From a checkpoint of a small transformer trained on Wikipedia: 3 heads of 64 (1 for keys and values), rotary positions.
MLP neurons of a small language model. Each row is named by its layer, matrix (gate and up: input weights) and neuron, and shows model dimensions 0-191. Each number is 500 + 40 x the weight over its row's rms, rounded and kept within 0 to 999. Numbers have three digits each. A neuron's up and down rows have the sign that makes its largest values positive.
After each neuron's rows, "fires on" lists the tokens most often at its 100 highest values on Wikipedia text that the model never trained on.

L4.gate327:498471557438463531481532477484476497554546479496514510542562529498475581476468445565461449538474484482505462413558490525498523481525486522480470515568474596469512579513527565462493484525550495491485463497496517551469475561478524542542522451549553492542524462534514520503561438517514481501527486459541538539611471413545454464537480534551486560491507562484561544558396521554461529478528560610526483476521540543570500463517488478553480534566564519483488549506493467437478490449514555477482535515497459473496461512480509477426550540468487494476540561452450575538527542460561525501
L4.up327:525526497473543498468532502459573402516507485546445483460517428549539445491462537521484465508471471451513523460475535481520501485490543537552491501508446538535510518519428535545524500478487485470459475483547479540501479415513390524524445499522535483491568501493458578480558485551431511483459508481456457479612465426536494469545562473427472545516535475480485464480491441589425442491479494476508497375531478533481522471503532522415481535543441487565438545478476443457484518520567524525494535515472493515473501491539524495440454497555503569425497459563473485522478471521593505523
fires on: "f", "a", "ci", ".", "ar", "y"

L5.gate89:533529515531529493440452527446552506469529499507454536499492488516453519466472495591544515527499456546503497521484542436477500557451465478417442445507502465465570507476500438537485498571546516506522453448496527542496468507546571541545416385498553515520437499571492539473475493534582461450561480579491523535516552543603565501434516492542468526513527482514504477535464514451518513511489478423561469474530575439488522552455537449457502579524456508494476500533504437463532471522490550408513493511466477523523432518467491429485562507562460508493505478565473500499466501438546451490
L5.up89:412469506505416462409519489485546433529485424526454524480524457536510519439501488406531488557530435461482452477519565522461500479506573541479451510535407509475515429525499539529418510463456433556488490446525478511471504465505451569505442511520581522486568510528490457577459510577552493501432474540504467524535510503568524543514480585470520471507489448459444525497493493551542520545544505445523560485445510502557531510475560473526553470559426494583496472530460532490540496562499525553551522545465492535484497478505472496523504508461532480446440497497495486421544490483444529470
fires on: "o", "ar", "a", "i", "ol", "ci"

L6.gate289:518507419491481519495414434478518494548559584531539502414482480600487427493470497554511504484495492529473477522569485544496470488555506527457452510587434479489492511476534499535539458430500542460476521508455471487495484555469516586489487462489457475452527484505474451437546453505527522492533458502478543537554507424451496460559476519588511494387489457529489480453511556443443445448494507544420496479517558528477466466521524498519478502509428456611497515490489480412551458495469567548516480544550446459564488490460508486529469536522473495542541511435442535529483507466498480555
L6.up289:500474414461534554519509495526552484465478458516496503458491460526515508426483520536486448407481560534420481489488470494445543491546490505483530492584400484451497510564515554526545482473468480542498462472469504446469421528519457572507496470474450534516463485509532474536485549522431498541518479589450508481484446491491494501569487481486469515513600516448503433483456480515458457506482526461498571433477515497468505561538505460471461495501473438525479507453493538380456521521527562492492539579457478514545461505445549458577576538396510514534493477555485438499430524548462519459
fires on: " O", "O", "-", "at", "mer"

L6.gate273:481519453504517544485450431479524499527535531522452476448531554519471496513554458536582520467516584421468531555479466507512524522508442548535503475482505490534496527532512501456505507437464490455546463581506554521517514568415524550599568500523498474542486500528510469466510478488478548396516503446547554496527509445492589474558502532491533414486496563463455557502570494501486475561525509568461447547520486561506539438582501464543463521543522463513522508567493529580511531492469497463551505532477517488475552583523550562522463418392509514475484426522506523531518489484531497501
L6.up273:499466518496485469499534526552464502467409554429582542505444442540484533507562497501491559428497483550544460553486506471414551542515513587505458523532540476487452539471506467399448421459517426476556517492563541526537469438546440510577475534495496506443459508559512464509484515511480519469532554448471450481489502565598475523496514474473536457562462499473460494552492441540436592511466526504538522446552549444478484505446486468462444501527525540541492540552515567451458513545528473510530524534541542478475450534461536498467498456450515565480522461420520497461529498478509519501
fires on: "le", "d", "p", "ver", " for", "n"

L5.gate489:566548493418520459577557494535434462424454510569547498474466518510510571523528554510563490474474458554544521461555469543498505533497417573522551523460473571433461484506480445548482468469498469441453499491457398543528542479505513586500522470576535476519429489485446563560534523523574455489473495567580505507481522547484541507557465524543533494471489471546498500493523495527572449521509480455599531459541502525528544434479550562460475467483536467508479470498504493499563525512502497457503494464512450455469514520510489577499502455446505439458475458560457486453561524472526492482
L5.up489:504487545503548431483467508511435432547489527467484453499513610468472479483523572483547481475539577510456483503471540538502527430495452539492569498501517552490462511434449512493441568496480588462524472511479455485481466456529495415549558484483507475468470525441531483560519499485496484575568516514473519429556512515586532557546505588492508425489460472497445547521485542516504493509488593503567463478552513480528503490495501542465456596533487487411547515513493552475542494497444547507366557446540452488512473460531496540519546521458568524527439495484482520465502475497487481518
fires on: "s", "der", "ed", "king", "ch", "ing"

L4.gate439:529535482585488545514527499545530534512557511508473625518461478532531480478526493479555490421498444474538492489519449566595454515442483510544493502589482508509394512578504590481454545491532496500454534506559461492523472564505553486462550518582470489524507506533509352501534511507499476481466495520489582497508444501561491495527518520493492467439484520513472523515445436566498470438565513534495516513477515493422499494475426499494574559489481468533553420485480540461504472535469448489486490420515556448477498527511591534494532506517467537471507466544462497556488460507516451522
L4.up439:488510543585499496401410504509482468564491532508458492549499498525493398441470468550475561420505443499475499523498486521527507477524451495530537505563549503469533516526507569526506540503557496442535471506492501501540545476503511375482476514609473510486440546507545523444459467489486408466492487548471504523539493546443501457552562478522544496467486495508480440473489505569456426552502514508500509509490513429522509475579543519546560492579524515455558462459496444459517496464504370510425510511469435501471501453571446547509519483430502496498512505499505515543563525480528449511
fires on: " inter", "ci", " over", " well", " imp", "g"

L3.gate493:550498545439473500534540507453530486481522436501525495582554482536503547505465524488526487542457496566519551558542553489544541506444543477519511449591465435416557464397510473477492424460507493570474483487540516439561527487514489475515473571506465532481500570487472412524536560491547505451483472589539501438488418514499554519535552556478532507497529454482550525554466459564415508477504532490472521560488559546523404479446442522546493452499489527532490470486518567488498507483467521468474529500521532439486521482494531487445539491440496493567485520548580540469533514461550547452
L3.up493:488539531468483527497473512507584526567524584522564499425421518517498517414446518540479488507542505490535527449511529526466516404518511569550558506566569536415567490467475514512513470534447546549517574474469490457448530472452501438491500501467530500581471469503491503529515485499493481553590458562492445465507474488529474529515482525476516506472518478479439430475559455503429482468535546454544485542492501463477436433477433483492482551497523550509523489562527484481439496502565488560489494492451460437481554520487512407511514454436584535473492509512472583584567494496498471527
fires on: ")", ".", "ated", "6", "22", "13"

L5.gate203:497479431471438562487500489483503495522476572491496489443477449542478553475516509536497473554494468513412423469506513506464436568469540579466487492498531516529493477510528504554598576471490522558529509393482496441501528491595502509519482536475482482422514521552481520381528526537538504528504502479513561596566464493439459479483474427539571525485542502472456461493466502547496497513484496502549488561502463556507459491522530498570497556490486487432494501534489447521532515455538548508556524530505517492516487463556511601496476428425461456511504485483429493564421529517487495414
L5.up203:514532502448430509536530478530413451594543544485537547531532496580452471461483488478545521492451458508489428477447517494480511464559582476534528482566526417520500438525433512522492531494482486506527467554511451491414467499438492492464550481469464504548440439538421506465543439389510527491508572572548553459502564452466461533637477473508485529497603417454512485532506484477484482494500482466483525474555512492491487488508483495510519506463446503496477590500525526556481539468490507459506513497531466487520541601519473461502512482529539489517463469541502513491441563508550524521
fires on: " O", "-", " ", ".", "en"

L5.gate149:485555478550425574531466495511511449472485532459564553448433415513448500539529533546529507516519452496425557535503513455498532427527447478451549462440453448473471459504470509533499513545473469533458459505443501539519500488526520537504473522466466489428464544458548528492510565555571458504538516515553532580490560514447526490569491559565475492489542511544497486538498592540544442526525589524493510464459473453518486515540529517469577547516430478548492500524488460443513560491439475445563497474506462565460527548437470484484493461485529520579519475548495512463552414454550513531
L5.up149:543526473530511581474480534576588460435494429487494560456524478462545523522544463417494502618515549549501511537518483491487427477513444554515484533474447470493442539458469500467490494521515485508464544514492467512468543542559437468540560565532456530469463502455528507565414526542475468525501544605456507504570532395540526546444501463502456545567527516532452479444538492568452570509434499493490526500498496556513521498510500442484446532525516497514433469490479496527486538585495477496522509477483503525517516532580562458545489500516436478550463447483566485443528478476484537535
fires on: "port", "i", "a", "na", "ta"

L6.gate228:614510544545516479490470505487469603461536464489535532528465553562554509489475526460502474512389451544425467491577509494510491547519468551422491465422470532512500477469418506579459457545499440492491465524451588434441484495535470448511478485521511458449468473512506555494500468508543468437519544526539487534466511516544591539496551492462566498486504444446565499473491505538600469539510522429536494540530506509506508528488472473395512487511488495511463510505483526516571506521509524499503464462488490482532478487559545458592529432489457557451521495529509439464531538455478550552
L6.up228:616450483533492469524513466525513468533497488587483510495418559480470464573472486475518505471549523525520529504608520536501507494462503551463517507502491477509525543506495487502523502500456514467540457522476562512526479502487482553525448572528531505478520384527493543453458627443452467424521520528574469434505521563515577527559524465516527488442528581501485496503492453566493456526498487556491490459520545442459552501445528510559493539504459540507499506393516438518460443489494449477466538482541561498496487481522456504465452604528550479603510566525503530510498469471517522474
fires on: "s", " announced", " took", "ce", "es"

L5.gate177:501535517511578401431547434472498460563577515461468451500432536548528560441532462488546509514551533483528539448528528464514521509561523475554462463428496488549478461513507547566519551499493459485427515462563568423449546495454556494502495484550477534441530498447528536532489404551538478504492540583468453527488491521494474474524473479495504490511495503504478543460432472443505523552511536515545535477562430463542505454449437548447495541468514477508476500466505468469587473548492581519446573440543521555444480519464517485541501525534501473499498529490479524531553572430536486454
L5.up177:563541524496499458462550567477545472484517511560537491536511520500516500530580487489429493491528538450480502494537498477489473514479476500576521485567460565529512507534546516477446577546426462463540570558502489582495541438485522541519487536455513472534524572432512487595515554558549575470491612537492507480540428493518548500515546534565503537518481463535507493484538494439484485444491460541522480438452482468541525529508513535468528463551549485488590450471483481498518547576526463577531527454551547474414513531545510494516504566473533479503498549576531486422528519460458444460
fires on: "ic", "er", "ho", "il", "as", "ur"

L4.gate51:566509509483435472509544530441449447484466501480514597425428557479443495496486435540550538511531482462510524489556535499426548517562419534554553469480519504507516462549440520577540477467485474499456448470548498471505458538563500512522485533500495532543510476571496602410500553439473508540550504491548419499497514433493544521513526451455504515469482466450384541482434519525500472476561477441485497530503545583527504496511477477518515453509541538442461506526470463548484492519554493536464453492510465532505451471478528502587540501461515483595493504448540524577551519494500548505
L4.up51:523575512492562460498494489555462487493584473480533448492441461597503522512531544490536544568449466459522505517533461523455488514537454533468506379497490485508522469448529524495500453496538505464604432547513509500537584535520496518487522377530498443429505472485452513502510505485527453466482506452510523495563514450499488529449550450493437424419512515509474495433436506487474457524513534554467518513434509497491507487499452504495462426467551573507460549581479449554418493482517503483485568543546548491527523541423523561448498507422518477526508546520547541522493549511491546510
fires on: " from", "ing", "s", "ed", " by"

L5.gate42:432527556475488531431496530481344453454463476526436539435501497460457424454547499490478510578453499571530477539542531487504593498553495483515480474518539510431633470484500577461480504465452506506483501509468488470547522539549477482475469443512515482543509535511519530541458525470550514518468527528566433423530457473455512510528528490544483503528486517486502469473501524557550493470428436424448470493495495500519478461525490473435547482576462538543494509509506534500400509478580473512530450513460502554535519475409503521555484472534493535549502414477492544489492506483537482452
L5.up42:499536550471496490501540531590448460509486491469452484440445477501487523475562497565459537527422426508468479517478569457559540464522490654498499505522551448514546474546491498498486499476426490527498444499476518492498431467530540478520480462530504553515505548502496534587540469496505483551603478516467449497486434472508491519519531562507508481519455521472493442484453513556537541451518556429475528514489461521528509531516494529508519465529533452494607440497552565479426575476467501498584472535566480457455515550421476452486479510529441443541566466476534526445524500493576489517
fires on: "e", "i", "s", "pi", "is", "te"

L3.gate130:497524519487511429483524515534465478479519506496406546530502482453543534542508485502451472535493472576506538533527502516516500437470520479522560530547506508502481423545493425405515540486514418458498518542576553506456515453551487554475456484468470578529476404487541436525447536555489445526528500521524473535546467499483433412434493545499464529569506547547495522476497466474491467492459509440494493508408447504461456432502534476462475399593451501520500546459511497457464507458452511506587495484561428492549464490481448430467516451526505494497470512541527432517566544439513511475
L3.up130:474519514466449506499528523497525505576475536525465482500430489566440508430504543480474500545460506509470510561490539486508554558518587522473524462540498573421491463533532434451494526530525419491525538481429500509477544443512505503552481437531415547548532574556483467480500469571502573525510555470540490562512508525480467521493484479494492450547498577537518579398442523530614564471549549454421491444552521453472502568486462447486435458514437442504488514531536495458477444480441538510495565544499526480524490490534553481551448515543513502523485491503530474478520447495546486526
fires on: "i", "al", "pi", "m", "ction", "z"

L4.gate415:524516528488551546479514531498494525470442515497490543404482459519463495485513457412531484457543441484548515596490593474454452495522557517497499494477511566429519468456445581481495480503545496514530496504493486492458493472558502403430502480518478515546532484465475424556510489482490527499463596551503548429500503452489477491546492553566513528501528472524478488524484544552489516491477489572514488575495418470493580543533540424537574507504550520454438506520507586459508445458509552529512503515503463446427604512473473491579543460512553570484476522487478505500469493529494540409
L4.up415:497511548564529464552522466543572556505489522555537442423438514500474521476496488426546515525524540529496436563502485481489507503499577531514518478510503430570520434471485474536494463461485522544480521501461503520520514565457442483465505510591564545610570470481425435488469516522506504492494514514458402529516524473513453459553516533483510503413502423507547502461396525498530455527502549510496532569566512550519514548529493479450519483455516472474493484450454489537512549508525508547550498415459548524435528482432507562477433462499520500500507489443489416517470516605485487542
fires on: "ed", "ce", " an", "c", "ing", "n"

L5.gate224:505509534576515551486457477500455513547454537466487522451439430487508496498487483517554542464522513527516493525508497515472475463509471504452467512565512571519538522438485503467517464612479510520521552505522488495609579576534517499514506468513498492521460466453483591529512504481484510527443514498478544577462516504496473433520463574568561466495415505509515489525519531476426538449489528480587524536516408517486544512606506471561540519447447561462509513470478506475468468500455537485498425502495500481546550457427490528619584512421486504492476470434455505495544494546465470440
L5.up224:491536568476537489548441444544529518499510484480456535510460513459477501569424499469509561490448444444520535489547471527476527484402470470495491538432480522520488399418387499491518493539509508538503453472447498518431500569523559520442487464533450587494504490462531482397533551558479449494446556501522505525524484543509522554504431504493435530558486547545524464484509464503427551515585528465532478514507485471504553499470544445479548506512483407471474494505450507537469439490558477481463456541445587460478435514473511478596541509516525488536487543539494528553495482493523514532
fires on: "ed", "end", "point", "mb", "co", "n"

L7.gate169:487549481383460469518467427493415541477552482458446434470564492495582542492530495471547551506490441496518480526544411517488529522478481428503524456392501538449476499537500492431496507445559487507570495491491542494437548513563526504516499513449484513472567396492550530505470556438512488489465445488531460460562571538494449497467548469500452461479504468500489465399449459435525546529479520507477550477457515513507483503471473501474505435527467538423543520453558473569500515515492542420506546487499527483552494553475586484486560451485492514491512557540523508509467513553458520501
L7.up169:499515528540505469457497575514518482468480479439495536482428544527504574508517446514495586451509465519498513512495518470468529487489547431412401508557527469421525509514500526504475464555569458493479406465486425531469507535491538491501549418533532483537499432455548432501431498464490487515543449472527468509478462498405489508510493541493518502450485478478436445521509492472538497576497480491538586445459517491526440473521477444489467511468490440527494511393415490505490554517490538524580474508477517532537561523518444485533506479496468586530577439515465528558508565469529453582
fires on: " mo", "th", "gen", " Mo"

L4.gate382:437496431485419536477534537456549528441485565458448516426473570533542465498509507444566456582502503473565424465494442522410493534520413532563487486546508471481521487457531550517468539488497605460477524470504546500524447513516511555502554497468476537477519543457561481487453548430476548441475542483566535477516481458435571538429444441457545501500501544513426467488477514512499480415546508470549447547507547514467456477494520531484493512489431544457511523485495464501467504443548477473466544482459474551537500482527484535461489525521449513525570403535482463530503559482494471507
L4.up382:486458562490477525463483569575527520457503516564521435517488503575467543517489553512540549408545509473460493508574477509497451467475501478480501492459493576527504534511486479491507530510543531500472466481544361547527588454485549462446493541463518493493533472547460483572497500463533501472547477439435543463450477541407441493558572499539430497528473473481547558551525568496513512458524503487532462511497465574523509579516540441485515566531514507547484535565504473530527500512565457578504515457524431522569539497482486495464529502523511465529475519603407510495523530450491539504
fires on: "u", " no", " a", "ir", "ur", " A"

L6.gate475:520512466491488562517455541495491488458501458501576500541479511493454439508512461509445465487451500511497461551577486493485537549486482527563503485518503530468474485527480443464467495538517487615496434457526565502500478460476505548525544517496482498490501476413454472538542526569565512454484498561546514564424499594481487457503501484509491545500473486420480474550499468502471514525531518516511454466554469540444534442560505483461523477544482439499517559476587568478485501473494396592503502542502564539515518596505529533426445472409528459518490393506449551535508465417446475493
L6.up475:468506511580471556494454562442482504512519551472496520464474582446499447497466451432510439445553488492476448491492520581471470493452533466552557474485456540527383473556537500521505463560526462523614482519500462550519562471501501534504446467508538566462490512457476567473540536477461510515417572540528438528540492549481532551488509498395510471504438431473525535504465494509442503479466499494550494475575492543534545498503442474541479505548517536406547484470464582495439481530516503547477492515521523471514501486434515563464468463528544525525472538440411503528502506483471457523
fires on: "us", "c", "le", "ex", "er", "par"

L6.gate392:578488549432493489545503542465527452432532563509481513494484546466558484462549428551526456456447612508533542455555490516474539534508585498541523504478441499507524490494432531577500522488500518531450451464525482520459539544484488470602510538530630516525506457498500403538470505444489511514460571534482530494551533526549519478559516516485459455440493460412464491498465541410487515555511476514471505504524500505577509468522508493490497483578548462526509522461554545532493554504482455499501456497540534466440524511461538512506476533515492475513538563577464535541582581459494512468
L6.up392:443600480530490467455454533488547543425506523464482501513491516514470493508461508534444547460459506482481547448472494528453514564496482435468470560504473501534579521466514512510474497502482488436460492541519433564487507480595545494522459473449500516474481507491521523512465454514628487483448562512462475505526591502502514478513494540458509480537477461480371520437467529519416554539521518543522536427545455452464461491551497461510468490505465469537481515402467482471545442519530539511533527392475472543436501588433492477489466503492477566546450493416446504533502556477491507522
fires on: "co", "o", "ho", "il", "hi"

L4.gate376:543492460506464508474510519523508504471475513524437479537483566412477480456510475518458517518508461529443511536572497558493495505525434570511511563488436445535419507447476512494568546560439452447497476495475490529462467488538588515444484503432567468469536507503521506468532475515494536543475608521422530573506517582594528432425534579556429471453518510534510558443473540538546487473517589478477538530587547455492515495554536519540470518499502539527528526487511516514444490483467513509487447502495458498503470468529508467484475493434464532446468456562554537447490441558557490522
L4.up376:520530591512500487535492529495464485448579528490461497499484430594504540477521533481511535543503489518425517449532435493538557464433470557526538507499491509473522494460522475512611493472446472486531500520445532484444508457462507431536493504469502458444502481487447532426451569538548495548507614442465533496497498488522479534524509533520555505432436562549521496478475544431550466482566499563502529477503475477553533569520469422436468478520489509493463524467570470547545488490580501524519510477399478532517526471477509527510495554475518499500445591440553562533502438530520440557
fires on: "s", "ti", "i", "z", "za", "a"

L5.gate93:448470515566523497504466515541533501439584575425489546459512515491495539607448450466477496481483511479468438577578493526406562456428480471477540568524464476487492564464474461546572509525487493504573483442525476528503538519498458473449481533509413530480504541509451410502502541527451516469504532438530480550471487438482470514503504492518456519493473514507472498437450509531476473554560496542486471465475486461469446504528460506572518525544482544583432438466498524513463504515526542553560479461483460445539402514539475507495516445485521539578466442587499534480542486507549492470
L5.up93:453471508486534561562465551520494549552479554527499490505532472515523500565497555531493558505534544480615508466489461498540491471492437525544480565528427501498510414489496416543532503454482548499547533527516509533462478479533470500523438493488512475568544521415491430502447540454512494483564523565579570526515450542445617515470553435481512516484586502503554517516489452477486472482520512542533519494466539472457410431563543521547559532562474506498548466457526494503438480482481501529547522478483441510530492443537529482541483471513454505546547482535446484421487512540542547417
fires on: "g", "ed", "s", " An"

L5.gate240:500440525487428511444482498545394502522527414519472442443544469499450513540466519531516554447529533548499559479458472537516460570599523474508555540499461500574484551519498467461490532401519481496481539484523490514451551550519437452565472558496532512484471464571535534519411473498509530502541532461476524517490562510518488469453453491460512508486482542453460548564453484408448518499486515504519510580465511435518529513515501451465394558495479499528537455509537473522553481534486457495500500526470484518409547511507534519570590523447490428491470503534499565474495476568507567488
L5.up240:573583535525475506459490497497472602456546440484493569444484524473451552478560440583463496462509508539560487478478526483527438488505548506493472454441498485480519454430531447475509481540458542465468510480543443521508481461534489486515521447537469459494510548469496422481442499495502542515512502509564451563521488530548534428495528480487471480514522484475478511565425474434429478550569429551489521486498389509484455467484487458516507488514544462453470543524485498494478480508493488493441490432441523539481568538553572387509492523549400487444455472558479557521533510448460451495
fires on: " pro", " Mo", " mo", "me", "duc", " La"

L3.gate267:475457436458598581527503479514444534508502496472527511584528557604545556509498532520478551507494544429554606462521523435533484521437446505512472448512438536525474495493470514467549506560541551542431457510489498500490500500428509453484519489514493488491502433559479513553440518486419455487524478564555563441538468551523564485506539444492540480416542579447552471494452543554483439496486478507545547482516451463483595515526485498504521558560458508520457512493468492467517549440516488510578457523499526461497500488482530537480505559528446474520502474470544543484516528483533558439
L3.up267:481522484413513430528558515525499482541499526521452548563489469539451463446499453528493518532469478483576593514458545546455525487470560542545446523512553505400517520495471501416476535475506499513501480451549472496505522486526524480459478452500470514506493428499580490551483468459568476524485539395603482520574526516525535492524499478462541466507509449469510495448509450541489501486528486478452421522471522556491499443470521601517494565540554457510485537518451463493480562431535569556524512446508544411443511500468478474549507534456481528389491443530483491524483421480519473487
fires on: ".", ",", "low", "y", "ter"

L7.gate266:547499516471457457492410524502526479434517456556458471446469560509533476481500554523485555515494498466516459444510514479518522469460480560541508463550532482555485539505452485538473446503485496489458515571484547495559421530474552551545509446490456505562529504467573551555494545474511543483511467545521508406532534480575517427495481451497532471576507476523504511590530502453457469451499465483512461611484486545508465455482491514461468500521467548511476501464472452475574512443516629441453429438595492552510524567520522514537486447459458497533516452536518527514486596514526530523
L7.up266:496520485496473481479494462576490495532406457597531542516577485513482396516517422513579472549538519454507475528566514502492580457491576455439446560471495507514498506446518523448533444479487482448510481496462457500484445495494526417472499489528567529566509495483459451514559528429515552481489503453526499482516506471478508449530498501525564564520604534468505488549525527552503516444529458499494577575498485473564533478551485465421505531524559437519493454529505452553484461526469549517486546460507454555474510433436499471505506534442451514522441579576521476488486502547518446526
fires on: ",", " September", " August", " July", " March", " February"

L5.gate467:461467506414512495493454487474491477525518475456513531476533539496449483507504509460429613489453500577480477526510494520417549492524437432479537564458406502439431483475427441530514509543444544510489476443466475468438515482520510548515472486509507441504557520540468400558501496524507516512480555502484431446494511515510492489498457514532519470463442540498443464482559549511528523493533500558488525522493495475501512506558520531425495497508448539507466404433571542532467472519486504546482570530543556493574511474546451501509502449576507428546474472461589481426487542476404507542
L5.up467:575509491521520514543493431484501492500512421551561557478537464519528375538564512483448569568451527535531509500456476495456525431560547499542468512481441547576535433536508482473486464440451518527582528576492482526425487533526497522468499513516477583439488512537488523568484530534502464451557501409554508581483505547509474483481466439445553470461517506495505470470515481512480440485585499510443535505497430506508511586511514498529444445506442495510489433471540502525413474506555474492537483547547540494467489508517457492530478442493538470495475494482509459524447546420549463538
fires on: "s", "us", "il", "ed", "ur", "ron"

L7.gate156:481554464480478479581470513473591554572530514513415431448486505536576459489537471487558436488474522517539523536563551605423433455568521500460444535503484492482521449494534532513498480541502455535508478562482444548533520493456478498492495512476484507552551500494518490433497509540561496503456496524405553532467502491487468469451467543502467492485485486567454480498445518438527516470486570503479453552458460446508532466488531583484474474506547462502491526468468515416498533471386481435532503563427512514566396525520550526514528555478541528500487502481491517499501572546518543549
L7.up156:498515444468498592517508484471554479478468543498520532538488473498530458502516502580530448460535534491543505490523482485497389502417534566518498465582437539541483571486638544466567483469467505460444499474544481458475470470527633492501447465583517532509531483535443452572476513448514491473420480493496527493445478497454501488432485523471534505498481444534464482546496482469432509514520550541440494497511469532498494495452485506469440487489551462463520472501474460506533460523458503476479408507498526473525419480588489466458563527547492551516558539487491557505570524570528474527
fires on: "li", "o", "ar", "ru", "lu", "u"

L7.gate74:484521567531538531465534503514536514563460518542517529577481506475598561517526469478403474411445463563509460519499477430507474528480566468490487481472508503436504503499542521516500440496546583507518422490460404574488446526445503474553480529610452551474464408499517487499581561498465499527483524506502501496430479460479476576480512438503474480510488488506507503448506510525502423601469534562471453529482544525520502491500466487491433446551478463439481499560438530465428487454497491524519498523466525514481465578500464494522540529545571523509495516525464428515519463570506467487
L7.up74:544517493464406536460475437480455511512534490558525514503532511486536433563526472531464500438520567492564429477582508578490518495565515508545532556515490433568420491524485460416498523451511520613537530486510521524476480547512453486471527478456454446506542474504496474530456535468585521438469476504502515520554482481539549432440524520553507512465519496524506475433519537510587487522529484598459537541497530501458518421423555512501456435508431485465488513499494562516419507444534413568448511497508524498496487544516487484523484500527502516468558455507466510418524537531475511452
fires on: "\n", " on", " f", " ex", " con", "."

L6.gate130:539495551458517547534476559558536540479480497509492498493543565474555425471516516487527513489475493501456493537608518516454493474519490520468579482501447573509466470477477449526540487549485526458492439492478512490528409536495504439490536491527583469504511461422562583500430541465479453468499511487487502487472536507516507578527417466503499553471447435475457427490551473585543493478479455457497507507520517531499428489497540517479457506509443510511520481487475457576514431499463522432452556501502466490592498417494536590515496467474517474596462570485391481474507506453490561455
L6.up130:591431541529475511506510504467510500532482496421509531549484541516504487504414458490544462430527516491439497521561481555530510450513518507457551471508515465492593501471433431526463570433569559499530442527448489500486519511537465536473552525539537548440477456530460483491466609550433464456605485516530498534509471512509528472494506557449452480496444521497499482527435476547498509587496538538461548484502533498472519491408530515487512559452496500543459564516550417507513476469485422521540562464520473496459482513488537543539575503454499519553510550484542502468522592425473466511
fires on: "s", "ing", "es", "king", "ed", " into"

L6.gate25:450567390499477463483383544460477555511524560474498457510560479562549520513563449474525501503500483553500496496490465419528462514527517512496464462445542495478456547542585518460451512435510547498559502473564541482517446501418458585503460452457467563535510497491499515606527450489519555477465448508492502485441451574524494475546501536522532435503516485451475550528511523491493531441554493515519514534526513464403502470468554522470516383500496491522521522465534493464528503519521432449511575508423501518543536528490533540577508493478449543454438506498507526456558519458505497504
L6.up25:467487556477464544459460502494471509471453566539540516534420496513530516480533500453414487470486588437422446438560524482530510436543507480428457509505502442527550591490519443443537438430516545479482460530593404545509558442461443524581458517490451479511510501547524448473456451470551451489535465518573514465485485451442471505494588550482538498512502508585550510494491473534509538500529576474469470492513416500464435520436494468490559443503531521551503471463485494476506540482485413475453568512510501477489441542514504498550482496459514511488511468527540501557511485486500489447
fires on: "n", "vi", "ver", "fe", "ri"

L3.gate8:537533490522433470439476469532534513464478540513541523482477507472486430536511488452414471456506576464500511480580470475504527451530495506445509483552394556460466436457518427462450497536462402420485502515430496476471436500503445556484547519490545498498418534505433444498489513435454509510455490467497485452477497590581535479507513505474458481505452502469476516420503507530552429481568455513470442529551484524495528513514475584516529463534520526464472503528441495573484541489497502531501435501488543564519448522534490493489458460536503523484478529389485543500532536539606478450
L3.up8:502486520482511453445443587480526479470510461479477520514531424557470493513462494497512482449443561524537504561486531520437545504463516569486569487554465497477540411524479474529516499506419517456549530570515442440545576437517541512489488520517548480545436432517478448479486490510532536584490528515479515532443522553493456533464539520501518491528505524556527531570504519505482564423538470500554501536552471430510523490500503478503488459476429436605469466423537555501497462549508533461507550542599450522533568420508517522482598564494474477504468546533524472464470486547550505504
fires on: "s", "ed", "z", "n", "es"

L7.gate447:507508489459485375452526523508483461447450496544524521465478538549527524499593545500531457512441464464515523431426537446520558511515447518499528510528565433498548536493520463559447495482523494522452516501491470418506445491519560562531451565520542455526465500513491513534436515456538521481453594512448496488486455446449470575512512488416470452537480521473490494485445424523519504575506540533451512556491540512582452544526432500521515455472454482467531541434448437450506538523458501524534524538508482495482510530537489464574528451478480433499467528545548564532603498475508545505
L7.up447:516535472533499386456486532494497428467505417484524547499446517541501525479516479479561503512531527485422496503445494457521557445449473477521507463501529444504526542486507497520550604477493513520509466416542500536504475451396495526594484556533538580469476512514469538520503510464513458525451573539530508440495446499549410508457534480486407472525443515516503476471502494502582545460550578588479466520500503424503526544569435418510508495460453494525512544525455526483527522584457521455502478546556521461471518539467500481511547471531466430548489457487442495499519533510522562501
fires on: "s", "ing", "no", "able"